{
  "hidden_act": "gelu",
  "norm_eps": 1e-05,
  "parallel_block": false,
  "init_std_o": 0.00354,
  "beta2": 0.95,
  "decay_shape": "linear",
  "doc_mask": false
}
MLP neurons of a small language model. Each row is named by its layer, matrix (up: input weights) and neuron, and shows model dimensions 0-191. Each number is 500 + 50 x the weight over its row's rms, rounded and kept within 0 to 999. Numbers have three digits each.
After each neuron's rows, "fires on" lists the tokens most often at its 100 highest values on Wikipedia text that the model never trained on.

L6.up147:525478474479532454478522462569506463540509464460457397461456575614457510550563544446527514484472446558463492411484625417458517545433541520494432606508506433531492483495522543523561559523488487536543414527496445493434453486515517487493512538516538478492435496553469571550489574541567515417535478480478555510451495566516520537484506480498465414408450515586519520484483657549618523462482434444557558491535480447489491472449616559594465525512548480454511610556459576535486588558498470540475506614516575558452540513385474534487536519477589459426416486469549604406502440568409497483
fires on: " (", " /", "–", ":", "ll", "T"

L3.up157:477436480457368439571446444569442513496544392469462513459511527585568540543540498501483488493552555455574498473498521541520440493567515536536394559430456523469519414558469581577504493513441533431500521505441518505498581438510459601521521424484535542492475574461520601512490478558458526603595497459484577486358502605500604489513577483451507437504541537560490469511575484478513474454478535439533479593559452501505554557478444591524401491501592496464515501473579479506449539531527529514566430503486504524510572452517522440417525538403420582513482433454458551523528476481530462548
fires on: " Mar", " Re", " com", " dis", " M", " de"

L3.up439:501510506436467454512513426467565411522548497476446525504443571534539550560501471551440536450551442526509481512476568547503466482569545453456510549479370571532450568555556473530449509493491535510601389438479529509490537486629542521469459403547544562571453405572511464474440471455451457453443448560524483516484519500532549527447511386527434447532562546605588492520507576520535521438536485522540523407441522507610576528593511492460527500564535486432539552511498477497443467588493459517490418516498505454604457436455518488417505417473432532590473489479487474477532458554428393504
fires on: " h", " n", " l", " more", " ass"

L3.up357:536470486510478353516431450477492490534552429480499575464479606537597515416501512544519490569487469479472560451384511577470450465431439491478531499469484514499540555557504414456512417460499490515461539452468507550551422499497439539494425434527510522453479517489485464475464522520526505538510500478460433457581504601449494484486553481437477450462532521505557544504530537593371466555566462509476512467504511462455540501502517499508469525576582471495495553468511521487426531471497557533527473426467623550415576469547538482397433424532546614447538593442535477397464425508494438567
fires on: "ly", "ce", "ary", "or", "y", "mer"

L3.up51:429540538524623502480479436531467485561426450465525490537442522502454594414569458473381443509512421436483439450492493562559560558523498537455563461456484468455527438561471465535510465563459501444451445485496548515464430488429564467472499481470536506552588570451559581528505565538567435538540547411488559560474507442516481530395573457490488501484553482582505526459445459500503480429452392478511501498512497515574530566490533605509496494495515540456549455567545500552428515507540440461550541523526515483368556505423581498560550648467487551495488490428534533570464535503584497619
fires on: " T", "t", " t", " b", "B", "T"

L3.up31:438509414461438525561465451448493525518484450465426519435514526486582485545541484527458449468532456512475461436406452499501519526534613453519459521422505537493516466528443515557486470529471512478427453547512522512535531516544479629428546456458506571548464479490518556395434540569540502436521550515517648538449425521387513584481482441440431521548493560469542514491421492541518578518559495544463494530493512451500527675439475522539487510518613472446493567513578518571452540531488523531569486502543554639427539418489539563539363442483487526433502484490514488542561389452479455489
fires on: "ie", " de", "ree"

L3.up345:440472544595497441531421409448463462549502562459575446524471468577613429469609536472512536483456566507443428509490522471589561506428561486494532519511479531473462492560442518504500491463504493442483470445466511539469500447463586457487487540506426569532516563516526551527515595548576458596519482522519459421496431544526557501516547555503484483449450621484449659434565502604515440509497522455435526590562496401444431519467589464541512466465468537420582483608511493610508609611420478515491514454469469468380521494472488439567552466520488561472511545446511527544509530478470494554
fires on: " of", "}", "ia", "way", "i"

L3.up278:491460552500512437513362533547557484430438490446463503522478489499515514439515439524413563498518458538525473497462498557508567576503556516570475479547444532566391472581492413530430396493512521445599572390445497523521533457554407480444514522548501447490480523541475513453562488462495477526478453445498527560408443522494587549426565527552536499459612494537491462484469553539468481446437487446561608478518537456523502556452506531567511495409477512568565511557540514424454532536492532550577438481405552464540532575464576479458538498441485559557458537487383505507549609498487427532
fires on: "ing", "am", "-", "st", "ood", "ast"

L3.up1:565564447421389467505467487476584492610507391459500510526457571575600448501532550480414556432524415379462505477549464507526508488528561557533367544453487527480529489564492513570467495518508549469585415436521510467539507443563520500492523390513548569515446479542530540460436520465440477426506482547491574563556454472519559468492527518487437477445545514552592495461493576515401550399474460460534445483417565528553494528531555545478500500549426597529571562472431428496444474526610505555535486543465574539483478555368565508478439495568551446466522419441549488523514509578398471544
fires on: " in", " m", " by", " de", " re"

L3.up360:516496510527556404499375492537548466481478467470533550512469568630614542474496506504532573487533533504422434437526484494518570623495464472499532576435461583517408558559485397543518525500492602510584552444478497565567561501454461616482408504540558441514477507531486453433502503483518504475496462448560462480517549484403505524525543564478532470526519488491503535426522554508507516522412590565446457483563569444506502612503507484416470548473460504465514545498480559495468548455450480558488541515455506552486525517473566492492457570407466543583489530485457554418508497576522432547
fires on: "ay", "y", "ow", "ly", "as"

L6.up129:563455462494500446513548480517552371427521491453517401536441462535493475534583503503566502549554521514451561568561525508421561539487452466530566497413436496462406535564442550506472504460511509458510579438574508485532516530516479517499531472531538489449444541575523503508522578580546473505428471635453546488444554508456567485486418480565512449490622540552470560449529573537513566552640493444514559548564461475407521566485476499474496476506468556434432503621482614511459491539442456509591436420579515452440609486477469498557476526430582481551493551427409526444460564510490451489
fires on: "d", "ist", "c", "oc", "st", "und"

L3.up403:555474454485548470495466464484542524410584450440551575504465526506541498402521469460474564542417437448587625434498487546552537494480513582528443477437556518497523525554513463511466399478435538496479419402453512507587582519448528560452508506532533447517478443477418508445533539409510454474584556537475474501453423543497524543572577557494550454553616580441606521520476643539407493529496487461394591564513561461503471504466519526510443525454400539579542504528500458564466531522522555554483579513537496513429568420436514404529471497491454462530486485445592464514610520565517488531
fires on: "ory", "es", "ics"

L3.up205:561489460460465376450454465574505522528550451450502632498456558512507534494532463477524554503461459545478558461489480495523534582540490427515419601520447446566453508508527554518498478504467510478507452458464532488617512463570503594413537436555556522484494478511516571468477536446448430470458477507450476549401541659456505529547548484464464397447561483506585473491564596531501512432486584482509604503492560499542470541509519528469514515439461454430612578502519594508434511525553474524548493524507450570574575510382532490470508538416463435548453432471500464442627493574477443527
fires on: "s", "ro", "es"

L3.up341:569490446509470488473576542443470615515552421455497481510507601476442515469480477504503469527515466609509528470467554491417496555435564410600501523505488435499499513482518482541507461570407558483427497548395534449545434570558448510447509376455491466415443503547516553476476536496467538512524461601413484427477515579504512462503525520491520539465494573582611517487564438528537452465523576548492486451507443490499561457551610559549473478486574507474520481473545491444534509523549443534504495413525553564510461574396483505468502559522487501515411464552589505453601565460480556490
fires on: "ic", "ant", "ent", "hed", "ist"

L3.up190:505553449460446500474435588478493466526445424473458573437525561527503535501645538462479494538488446471524457596507597556533524549509534566554478489452514517622486516497521554553514541479514448553442463579481515458483428437490484544493525517548444495459517490516439574468425547529538423529503466472503495564503444471540566487492441540466369436498482490542481526391491553524527592458480524476523457489456470535544494453458456579564443477425472416489579650554539504488416537533513403411479548557478636411492519513472551511458478535577417405498515516514444579438501493510586533456
fires on: " re", " sub", " pro", "\n", " inter"

L3.up279:553550443520600535485473481397521441520477467448499597451474489477507472425572550491469556486502407421460532499384520526466529548528547596474483479495515436524522429563649521591494447569462491462465451398512456464565450461453525526417483429461577588520475496511545502430482500436442578494473519486464495495405536555426445574489528501515540535539540526462559503469482555567461492487548511529546546533503587560550433468396504544556400515442471509518581529540516498605510557557482447487512504472488504470531553579467566589509603516560447521434437523459438508542442506619567561595
fires on: "se", "ue", "ce"

L3.up200:509482525508484495524495496486451519394482523462540490463491583575471531504452558503434478521464386522533471452443553518530486597423522475525405504376531582467497491471491470529567435455474526521543477498519533458465452490484452552499490498463536553359551473471501519552567493487604485566598517438450545515489528575518509496390438563500504562564495507559496444533408458518456485594554403481544482460554475476553552509440560567533462589555525478506478452585474518484471527516483512392537467524577500557476452450559526494442435608519426499585512580484432536514588430420628456469
fires on: " un", "un", " Un", "ig"

L3.up365:535500476490512401463499516505507506493477435468545448509453498546534594432538447550488454458519432521452594481522508494570561532417520418511549554422483527538481589511431547462447522406452573493554556490556468514545557495459520487393430499580444424458569430485522556431485463540613474599534500481452513470485529494516540464496487473445424468479542562455415512415463452561464588554506460471551538621590528438477487523462487524520552589452512470439591464482434612523609510458583486509510434503497536485402577479611562385537405482470518505461562563481590529571504456437509455517
fires on: " att", "ary", "ire", "it", "or", "ite"

L3.up297:433537553411508502546523434534462511494446493478510524435512514452486514562584499572432548485503552541576492503454413500550505508462441480491457486502534500483476488538452458491433524503422536523587392502526543500504503417546549544472516449499610573453440456455504512586477500420496512500535440500351567546482523545552612505551456563432448548533550497470557433513558542489588511444429534426537592514565497521538581562569452569535519556449462582552474585492473332475470572479525531529547484457450496456400489543455602499445548584540500548485486523554436497515456519463473471519
fires on: "m", " m", "em", " M"

L6.up86:492548500421399469532426534494566552567510524465565487583491566473463454513511535573498480624483567509528513475445535494540502477562523564545464473524468486511519504561416493625479500571475545450456461475480459527498491454514473716491395466502505561508561396556440380474493548496455490453519474485531508483530479503518508448511539591429467517478544506576558524553518515585596573484529537467511410395647480540583509505467534473498492504472480618503455418487529433432495428470459522481508532513497483450491550507532612530442481511397432549500521456553566487526529448433446416475
fires on: " m", " ass", " per", ",", "ing,", "ed"

L6.up441:625451509598507425465569478485521520445512419463499491518419510496480454391481503462532534502452494493564457512495523512534500517486541510636458511597513498514474449529559451581505514497406511478507518465583456551479523513441510507402502546479484587555496500476582506430486438412507487494541470442483484513359561547493431548539536572511572439484436545562520579430572533505474551510554430444494462507626453507511446415520497547566441469407493505570566515508450439467517551636541421476407462494533530523476514489539570472441596438503519570398462560512554517466507570470537547528
fires on: " (", "r", "ap", "s", "a", "op"

L6.up269:518559514436441464591481387328554536455577449468451568547493489507469439570518497518475389572545533595423472516424480540506424483525494485523577556421565594533551465506544528380481447577500594501437463495448518501573416483495462515520479436581510502499502511559413441463516533506556446561502400479429540453544530448506413429534553540442474482571562602547506518530596540548488435530522493531522512537609504455511613477504483485516474511531426417461546514509466446534541489472525459530497496419442536444580437516521467504514476503486502462467446516517457472553509467476488611603
fires on: "ch", "is", "ric", " the", "v", "C"

L3.up283:565531509469465478563528474565515419454629511461448578460496523576409528566499463507470545546520505513597535478504527500447540495500563391637426622522425500506510511468553457507586561483410576511526418467481548513460559532563538535450398511566468569533484465532484583565458528541462445484545372575535474517508471523494560447463534542447425498490561556600537572541536579483550509469514400443537559537443520539448503490541467497485507480478526486470487472488513453400489494519409475553504486483432521538546464444542499381521479457535536534536552469425448468488545528534419507510
fires on: " h", " |", " /", "ic", " l", " c"

L6.up397:550450471514485565517472468546516498568496501457541450538442562530472445474566410551529540498508517419529492475519528525468508597490477627545555553495474472436510438492488543487470511596476472492606381513547512446557470461475571520458464511610445531497407507518471493443528573532624397551597495489507469488524507525459472461484598475508528496542514490520510464478617587511511484485511430555516504493504526547515486451399496561579447504532393462502510420474431420573482548520488469489519446655452536571462501450608476457516476557468480502484543502521517593541545528575552534545
fires on: " ra", "u", "\n", "ra", "as", " tra"

L3.up370:467468515415470590599528413491561432389580462456467554526494540557446430546483496481515480585484575511468514514411527496406616446410596492464475520535514493608517413503465424495459367584452500441568557494518515539470474500434519490453431485507587494528426493514467530518461500527480426511480528529459479547494508567514570492442577518474483447526482502579545458489540461554425491581561453502457522447534528499563463466538545555487599481476559554499488578504496589596525473498508453502549396429475585525467519534554536515429429467567536537473416484413574482468549451449431519483
fires on: " r"

L3.up221:431510506528446388562610461518568477521545488461468497580504609498458613503536455463484541536509424540492598483492434497509590478465527468633411544537408449469561520541472634546491452509464548456452530541396503548485515488520486496496532473548508542526496540540485468486484544504433433440479469530433506477412474485437530515510463455416531518484516529498537493537561535514511565412437594533498580518459458528501516487405589492498462530524475464477508550445427562478462489503556476555575490436444457550516583520417493485473439501398449595485410405462480534412519534502525439582
fires on: "ed", "nd", " J", "cted", " (2", "ld"

L3.up350:597476522505549454501520534504586574491535509469540513480476449421399538422554458491504490498576492522572555455466548456478521675536532476472426457484504491482472534565509427584514478444515513490475506528468479575502509508503560527518553507500555511525406459515569574381477472566409475459429601538453535501505626579444448556474585469501501369443552629487526485476512597530561558460536535523473483453558555453563481457493495509476444549408479519474505477397483463477452520510437442445417534523553544521558489457486536465550552548446446548441380542509506510518461526416500492503
fires on: ")", "a"

L3.up398:496477526532529583489431488478506603377485444491514473488434441475500516421518477473491369549547514470437546509407580503589530524418472497576458472544601495479467469558531441567470465549511456472435518465458535414539405565410412476398547484460491499517543594486656587428566543436573515517528522473477462436484503529490532512474551413511534519464507511492523536487488514556494454582550460505543534516496519480521558528417583566509384408510509494506549396551553558491509546508505538412572468499503536552432528546549583407457584559445475465385491469531461508593469537437520560560
fires on: "hed", " It", "ce", "ade", "form", "ent"

L3.up74:445545618458460446524358507502561429395413450476507555498496505516507490560541526552447439503536510554503481573508467582516546507534463422515432506494483593605493440500511467498472492561436524538555475448468553495524464432531454468455532453535510455562486552583493500524544533507532537464396371532515522551528448506468585510517542510516384475466515533532449452495491531505508481461365474477554535511521543471573573580601531500529574487473444584507542606637575427569531494602555420543516563503472486480477496531441541477496607507485551524506533407436417497537561459452475485577
fires on: " m", " c", "C", " the", "th", " C"

L6.up253:401531433457544597603528434475485501471342418465512484460455506601577529523568448464443508510545530552454425488488471501502474550528491549493590576450529589455446470490573417558490543577492536508592489463590513456568471543463481532527485497553521452406459542468570548533517459512588469520497390460489525516444575461495489500417526408493475456501516493457484421494451499534466473482498539577590612516517567509536510578414501558529577474497451592482573478599495458537486503455447415421478501490479455603508488489465542531559445489562504452550531447508483561523495493433490562499
fires on: "ou", "at", "he", "e", "t", "ong"

L3.up314:613427494470568576468539533506483567513605455459411535447501581489484576466531503525473478406537486543493538467416549457530514604497544538608501465587465448419484473442539470590519495590419581493423574554427522508508468464486492504413512400521508504487454465519577572425574526481518495410536525540550462481412550517427516473523486517516550466512500548486601539475468506521533576528573501544594563504530491524462516516496498581532442580427452413526463497565537524484463574481530509430571449440550493575463601538497511413526516470554523414506472543498506484442553453444553511503
fires on: "ant", "ian", "a", "ent", "se", "j"

L3.up92:492542431516477485404447374567525490559523508470502524483500504593523428491501538520474499480552488416366505532611527559481477465488456525602567612422435587514380468520529518528472462430488502390603463370477482471555517493498523448487453413586524463488447518539459438536472541543499478508532439514480431564403557486447523523568547500534541458411559490536515479447523512558493570490603405469511515460498545522482511477480529538490534462550409520412547485507454495527491528474522511432534468499492598532504462631468492504543521533560535601592545560460483506528420597547484457538
fires on: " ab", " sc", "es", "eb", "us", "ith"

L3.up237:556417537516516482570488476478598537539563551451470466520496559505459557541459494469448443568447425512539557427418550525489449521424569552508436525527514474444458440499478550582451527519436521460491496482497447558514514434479511576440509528460436569464439497526594527444581476601502426520484422497440536520470509527461472526457511472511547568453540603577550385459521444574538511449543521517495575558497495422563521533431486462554494436495440491409621476592529482486512570599482443490459476470557517547513534457517476453443502503554439480541442461492576534435615647478523518557
fires on: ")", ":", ");", "\"", ",", "er,"

L3.up282:569415526512449589472487487533533519522566534482489511464497533529507433372560523553520562528475386496590513469472563520560511539453557497567459451484466363495468442496490435466539476654492496446393492470522509479487462470484506543409539456518474507529542467496486514559376613402516442522599499543473486472488486551491490542512496533573539390539515558491543563485587478573489466475503482472408569554504505500467554485553501473573469554426449481557518527500530534538497490496615463534583520520434537522400592547526510496505512445437475479527425409419565435500575533454565562481
fires on: "ion", "ew", "l", "iet", "ent", "s"

L6.up265:512544552467510391521443456449545590520496492472505450469426509514474542508588523634547498637543423463413469432396477480471559520517575500465471485467479577469596513602451477538524478475532580508434548467445472535503524495393454512548483433493479527544424576456498607479573504522517491517432488474499501374544470606473501527449525455446540468447490520525569556526500487509347521494493395499439499484520472393511481453511482495507538589459625533467470513537462581490524542526615526566600404471551587559525513465508529421428469483474519466545416559496520420575447493547484464472
fires on: "c", " ", "n", "ri", "e", "re"

L6.up384:579505540415363466516475539475551440419411545474457485439499485474485518474485429535491491625460500615535488326447509558453485533510531463512491454512448457548473400511528365417522494534500528504526465557452486508498418514556427514428566524469471461497529515486460441562528489461566521500440413457429471490439537524508512486551492509533603492533532510566530398476507468536518472488394503511560534481502526549537506510500426483574563558573386562538557580499557525541526460455572477444429402537456536555462545526484475425422421535539433544545530546552594510543609539441524459476
fires on: "p", "1", "9", "m", "in", "00"

L3.up412:505457411490521538456384434504527444472521524462547569449485535605421495527555462538466543470571577539429498471492491440459573587441528463552522552541430479515514498549437535495616494494512574460581450440542474550435496489397508441493456536602538593557467478561492471474496571560469535519477477521496509566489423544450564550529502489507529545467481554468518522400549598466559529461551520528511492416503543488515478557453617489494419589455558533545453571482491549444442521488503566572525480469564580522476621486421529558466442481521497587496470513415446649451465470498455535450
fires on: "ue", "d", "-", "ist"

L6.up332:539474510548399547523431451525424555420526450469557502489465562556444455440510502521526499519425572544465452491453495513561571526555489670541449535414514498526533434468445353583494535503413538497550486487417491548554541446420494493467531493538513468497426519488530507490491525463587517534581504477498556498521488593473622520482583489505503400531489520504509407426590521523466506561563550529457603520518503552491557484537448514487505418403515529524536485564528483480500487540465524510521440515462478564466615442509517438427547510458357468452521406465568511546480459523539553423
fires on: "an", "a", "in", "es", "ing", "e"

L6.up347:459474498498554426553502465500463527490531512467559498536490509542492492437530504561598499462530532544490477458469480557506476469469541460481565520448539564494486488432409494540505488546540459512464415511453439628426538506485435500530465530577480552543402509446508540524528580478524455446559487471543624483544410400492504597489480374446466535453611488458545560454511494506385474498511568534585492453507545461515495450462536591539590651538578521489467525548488466555472530574488514467585507571558512471504504485502593516472382501496485621468410523530473543479468417479441501458
fires on: "re", "al", "e", "n", "t"

L3.up287:600532500461381455486524476505620506538571514476517448485445600529447485569536524545483487509474457524584574464546462448555495550510545519588427642512417463460482482520500501504417531554499591478509401528521481495524535469516433588531494492521505459523459472565420549447508484513423425485498439563556480574515546533446599529538553593493444463430530514545522502496552560527472557381492455457446525476487494496523466451492507483579532620502557482487571491498476495473569447529517477518460499483438495563579531475442453471430468465572500483430474482600415526464535506460581447472
fires on: " |", "a,", " (19", "s", ";"

L3.up276:522503415486489533460587474578607433462521430473471528480484551491478499550527524520539573526560513482507500461489459510455526555506524401521489581461427497509536515493518509536561514532480570467526438445507537563411479444524536563513465450564595506474407414443465463564419542525410563489437428531466582488515504515496493509490429557530447471493540506437501514467542560454493589402508588556476569519508574518413477603444515496506563571487575584603501541430475596478479444414563496620466485545494528504571552392447536514543459414455517541531514461526490463431579574566508532412
fires on: "r", "d", "l", "w", "ay", "am"

L3.up38:598466531473475445497443547520486517497501430473464467496517517564561466462486570498487439581539560457564495468400558506467433502585602503577457504469479614533521482563529515581495496450499563509474526492442448441498500444512366598479447473491439512370537566635559585475473509530531462629486503447507430515358565456538498524525592531489569476530491469524491464487584504495481454451520485459510483484573447478540547507529486554493444451476556512503554532573511554517508548481481472437500437523514573437517474481578505388413457517392434529450452552458424536529488528456468507517
fires on: " re", " Re", " Col", " sub"

L6.up68:514478508571492453508541388525432457504499468452570484524419473493449572470577506533619468504520424476459497503555554541536577596425488564536451542562470563530361399486476469482418545482421496524493491599455504480499458470450492460472466469506467484486491574592564546482587547514591551470536451497520615507529499464378579559472520454552482486434540484521421427470500557490542446519416513522475493549519518496546522492527577573552488520386581389450624605577461501549499535566459527510527478553453550576484474553431508491525517593535570571520456388520453584511473507472479462545
fires on: " G", " T", " g", "ot", " Th", "T"

L3.up101:414585449432507492589453428494528423520448431470562510458459500486492482528560507569476413472472459409443485484487520517451543482514465534467505565550492534623497436500557527502439514545413475511611506471536504484447504511466431468469493407512501568534427555461486575468485499550515437517496389492507510525595515457424531484496542478502516439573505454513458485460473525527414514435487401449551618477556494480587478523441481524537588517594484488500646557454424447579501548540495503551575417586520532437502514420481603571552514475503520572522576577523527486533592527590454483595
fires on: " tra", "or", "u", "ur", " ar", " th"

L3.up201:546455497461522454552485507455584502531520454464529439545495541582467471535548506516502467542502487577403425495532529490552699444441509545497466527533420550490491495482422476541525488494471511452479496580457425560534535543545387498497460467482502439517427587573507541549451554399539584434532457547467443518541412498484567526541523472472474489531506540527481550499527602492568530521427433530493460566495547470618589508520474474477514519395504555537590577467480421450561508471517529475531574485482550480476520571437524479512465581502454585474508426422519564468458530467467438504
fires on: " cl", " Cl"

L3.up442:609409541473423415517584560499515520447502454468522465435535513497510498480518547474469471525511474486539429528467595508485463589459493574463472483492605509415544374478528470511515548592461553472505474515511501490564518514541473583532538437511496450427544477519541638488634547451511552529563454480514561430439571510443508516506404542583543472545498527448621526557498457539488537513506502500498496456545501483496512460491492631500405468496517419444482441616426545526580516483487484495453455511461464475433462435551526431525539497521480395470461498564459566489529470474613519513
fires on: "is", "v", "r", "us"

L3.up421:474518475492544367467493555551595434484440481438520537461444550524528549483511438549540522477497362462559596446490529491511538535549522501492476600473445467485488527590536441540464456524458573500497507421473537466526550497386518571548478427525465493474520491498468632323537456471477443487584513515480518451474490543490504570456439522517510543501555598480576548416420514556539546466522539456476522555532610507476446537397520531499500585483462473517492490540602567468441581521579489474478468519563476530495607506483514435467548484461479511553446547455530494517487543578531442604
fires on: "as", "ne", "ine", "ore", "au", "se"

L3.up133:463448556537575509544535515490527599412444483478523479496452497522518485523519515457456499487391495500448518437509525455437576460527462534504447552562494490425517438575409510539468473578437512506466440523532490535552443522428406516442463521431517449514520523509586537476525498508514522488535531508510476470437533575602485501543581483471546469522580506579530444466537515555449455547493493445461582535519626519525419407493576607506564518388492557388489475451415473576559555489556490498483495448611467448431506470463542537526618510419540496429493464526545464462568448609559545549
fires on: " th", " not", "w", "an", "eng"

L3.up44:566527459490473477518482551516509488497498445467509546444502612566557490422559559461479484518424536497568570519522563513470470445472568575559421611504481483544481553498579589545499555416433513456480460452515476460390455483486524550499450502672512443427500464531465511493480554558542392555544458515529450503401524487572545459532532561462452373422506495498422471525489570526598583468425485437517492523557439521475474444516478556570438473464487468487529586447488488527460493561495433430382467583577586389521550447544520473470519468524507449484621478495498533567519460633546555454
fires on: "\n", " sub"

L3.up109:488471551501538524529414460450472426559487456462525597511480579492497487500507569576446470408551559488488477480498545540598509531554565447466408541374514572489494485462521423529516497533391484407520550463456503460441517445553495514543586486466520547556499547528505489485470521560533445500599433472462535602539508507483600508474539486495472502556483521527460442508572484500497476387568461453509500496432476529554572616556528510558478472495582510516490465464567549581466509573585506461505451582515583518480552507467574453503410454456516478472469431409503464641511511483432476589
fires on: " p", " v"

L3.up288:475512428421505387479487482511458411506430389450459464492464490517457575532596483486561466667510488582487564460474521549552459575460490524542477514527480492513390470562502568515536518507469538491489461447503526446549532463432460502488516458595487479420542479481515528526436452473536516541441446601454487521424530542537538538481449541544410357493586506478478478487572529548557489462493551450470577552484591500517443483499502534532556516497553490445598477604492504486533539481519448506512476565545613572504474552405558506469553502514500542516472436452540568492601485535575464564
fires on: "ied", "st", "rans", "s", " In", "est"

L6.up121:526514514455417539493503490429483442436401472457366493516481517449547492497520530568570433483573549570560532459580439482541483526504535440573494462456475475548498513553501544467554495529468546505531459474469451529463543397483429480520493439537495563507514555542435478532534454397560504558505364471517396513459455480480484492530481531560573510584564494575478504507587640537610550362518483449486576578423573400526566525467463485597463482516495546500536500584477437451586522540560490482498443501478485432456507567529504429476447477500484548500571525458508486553614606454609473534
fires on: "p", "m", "f", " sp", "'"

L3.up77:445455540583563513615500438476489471411463510467535560591473488482498502454554473473570450526483523470498442537515529535494560508529515490530490521499521529481325524468487477421419500503466447457557564438483545494381502469351443508556591509561457559541477557543509502435489466564541493498607423496561543638500452468427571506465602525535562451484523521556442539512536494563528410515483463434489487527545440360548505504514508532551517448538524523471412483535514485553448554590514562459443503409592508465524448476436613426542476532465518541481524482432501472540501535523409600501
fires on: " p", "ill", " l", "in", "ell", "al"

L3.up145:527520517450557486511495399547426562421507409467488528554526621508494484505577569518437500414453473496451470537424519553493471428448446497526513476519502468559499530495554461476432441595384459504513413450376512450566545566468501473491481525528549468544447475560483407457583579450562531382573440523468526574532474479504474549452525545475527490499483484499499555530497638535541503554498526591454489428437579511512631573499508562530579502517475528487509525503534510560522528614399495482475484532440464461439449509555580548425523613495509512520544426419478517529601513449509591575
fires on: " w", " not", " g", " m", "|---|---|---|---", " to"

L3.up139:552419485469545464498524559469614473471507394453487471517510589582544464481537600510514429520563474465469461519453529499545495543466549566559461497478465549480458507447531534503551608485479536405444482509468505483384544357495460529489473420638535526546483480554495551419467489481516533504504498526500460555557483443460526467508603525495478469560522510536479541451574578538521533494407472510391513533538502464535587599514525484540435546550573487490551557491440480421584561484465538493458495442431507492489530494468576450463473513473461488591526417500516493502496446430441581479
fires on: " Cl", " cl", " for"

L3.up220:496491448476484405511447443538529486410515471445445442507438464570458509471502418547609480573525441546467480516522517525470475536439538495523496625415434531533433539586437519457415514605406591477542536420482476469530555410472428465430504398542483481414463492527518501460517534505523487601507464595508499499471523594511535518502558545475475413449610569537447525487539568569467533483551503462523580600579520446524571487511481555501572500552453502394534450540456586555567495500543489485476431472469551521514534586614532479500537549399508431559542503476540484558548563455474524515
fires on: "ic", "ric", "ing", "st", "ific"

L3.up416:473494534415484518511426465467535601499499484461501548441495519452444504472492582641434507435416440553536492548488519502471509462525472524505459536538559521530484532548444449564416420565411524498611446538529496477612421485493479554501572454440475541515491486570461512497464564487544478423543418477454537643428464507542560509504546573516575506521541479565554458439575500534597535544462432512548511395608495473522635464544533526502535492469452510511499545520510431572444543564455518484561490551513520430409550508449609411430472484415489460564511562460509564556519521479465430526
fires on: " m", " p"

L3.up400:509505537476549483506562473457548502581536485465511451589527527533489564372571464486532492481504444402454487589539532521473597581442480451551525529484444453451468451470486519546433441457468523481434419535442554521485426493557561494511531426484457597586519399534567521563467581423472534546581571443508557500520504518463510478523426443500434586569519466575532459434431436499512478508495460498537521482481496522596537544494582547599483507504520481435562566509523493475484592517584492422594515550506451503423586513475539489492458558434452524497468452416492566480458475533524379532
fires on: " T"

L3.up124:389491549459530484502401457431491474471415521445493442541482530527496586497505447451514417514462473500585500505531559487503565525409539511479422504479567549520477530537487675502485473467509479469502487570509490444501599456397475473477599522540484526397469590535524518529488576534593486482486408461472499472392489464523573567451505557584546441456461531545424528521483558550462467508469489426578486455543464392562537534446540597565550507455524433499560512574476474522463622584436511419502542496538488392484482544427488364556581491508517445584523498494520539606547556591477485520
fires on: "–", "/", " (", "{", "-"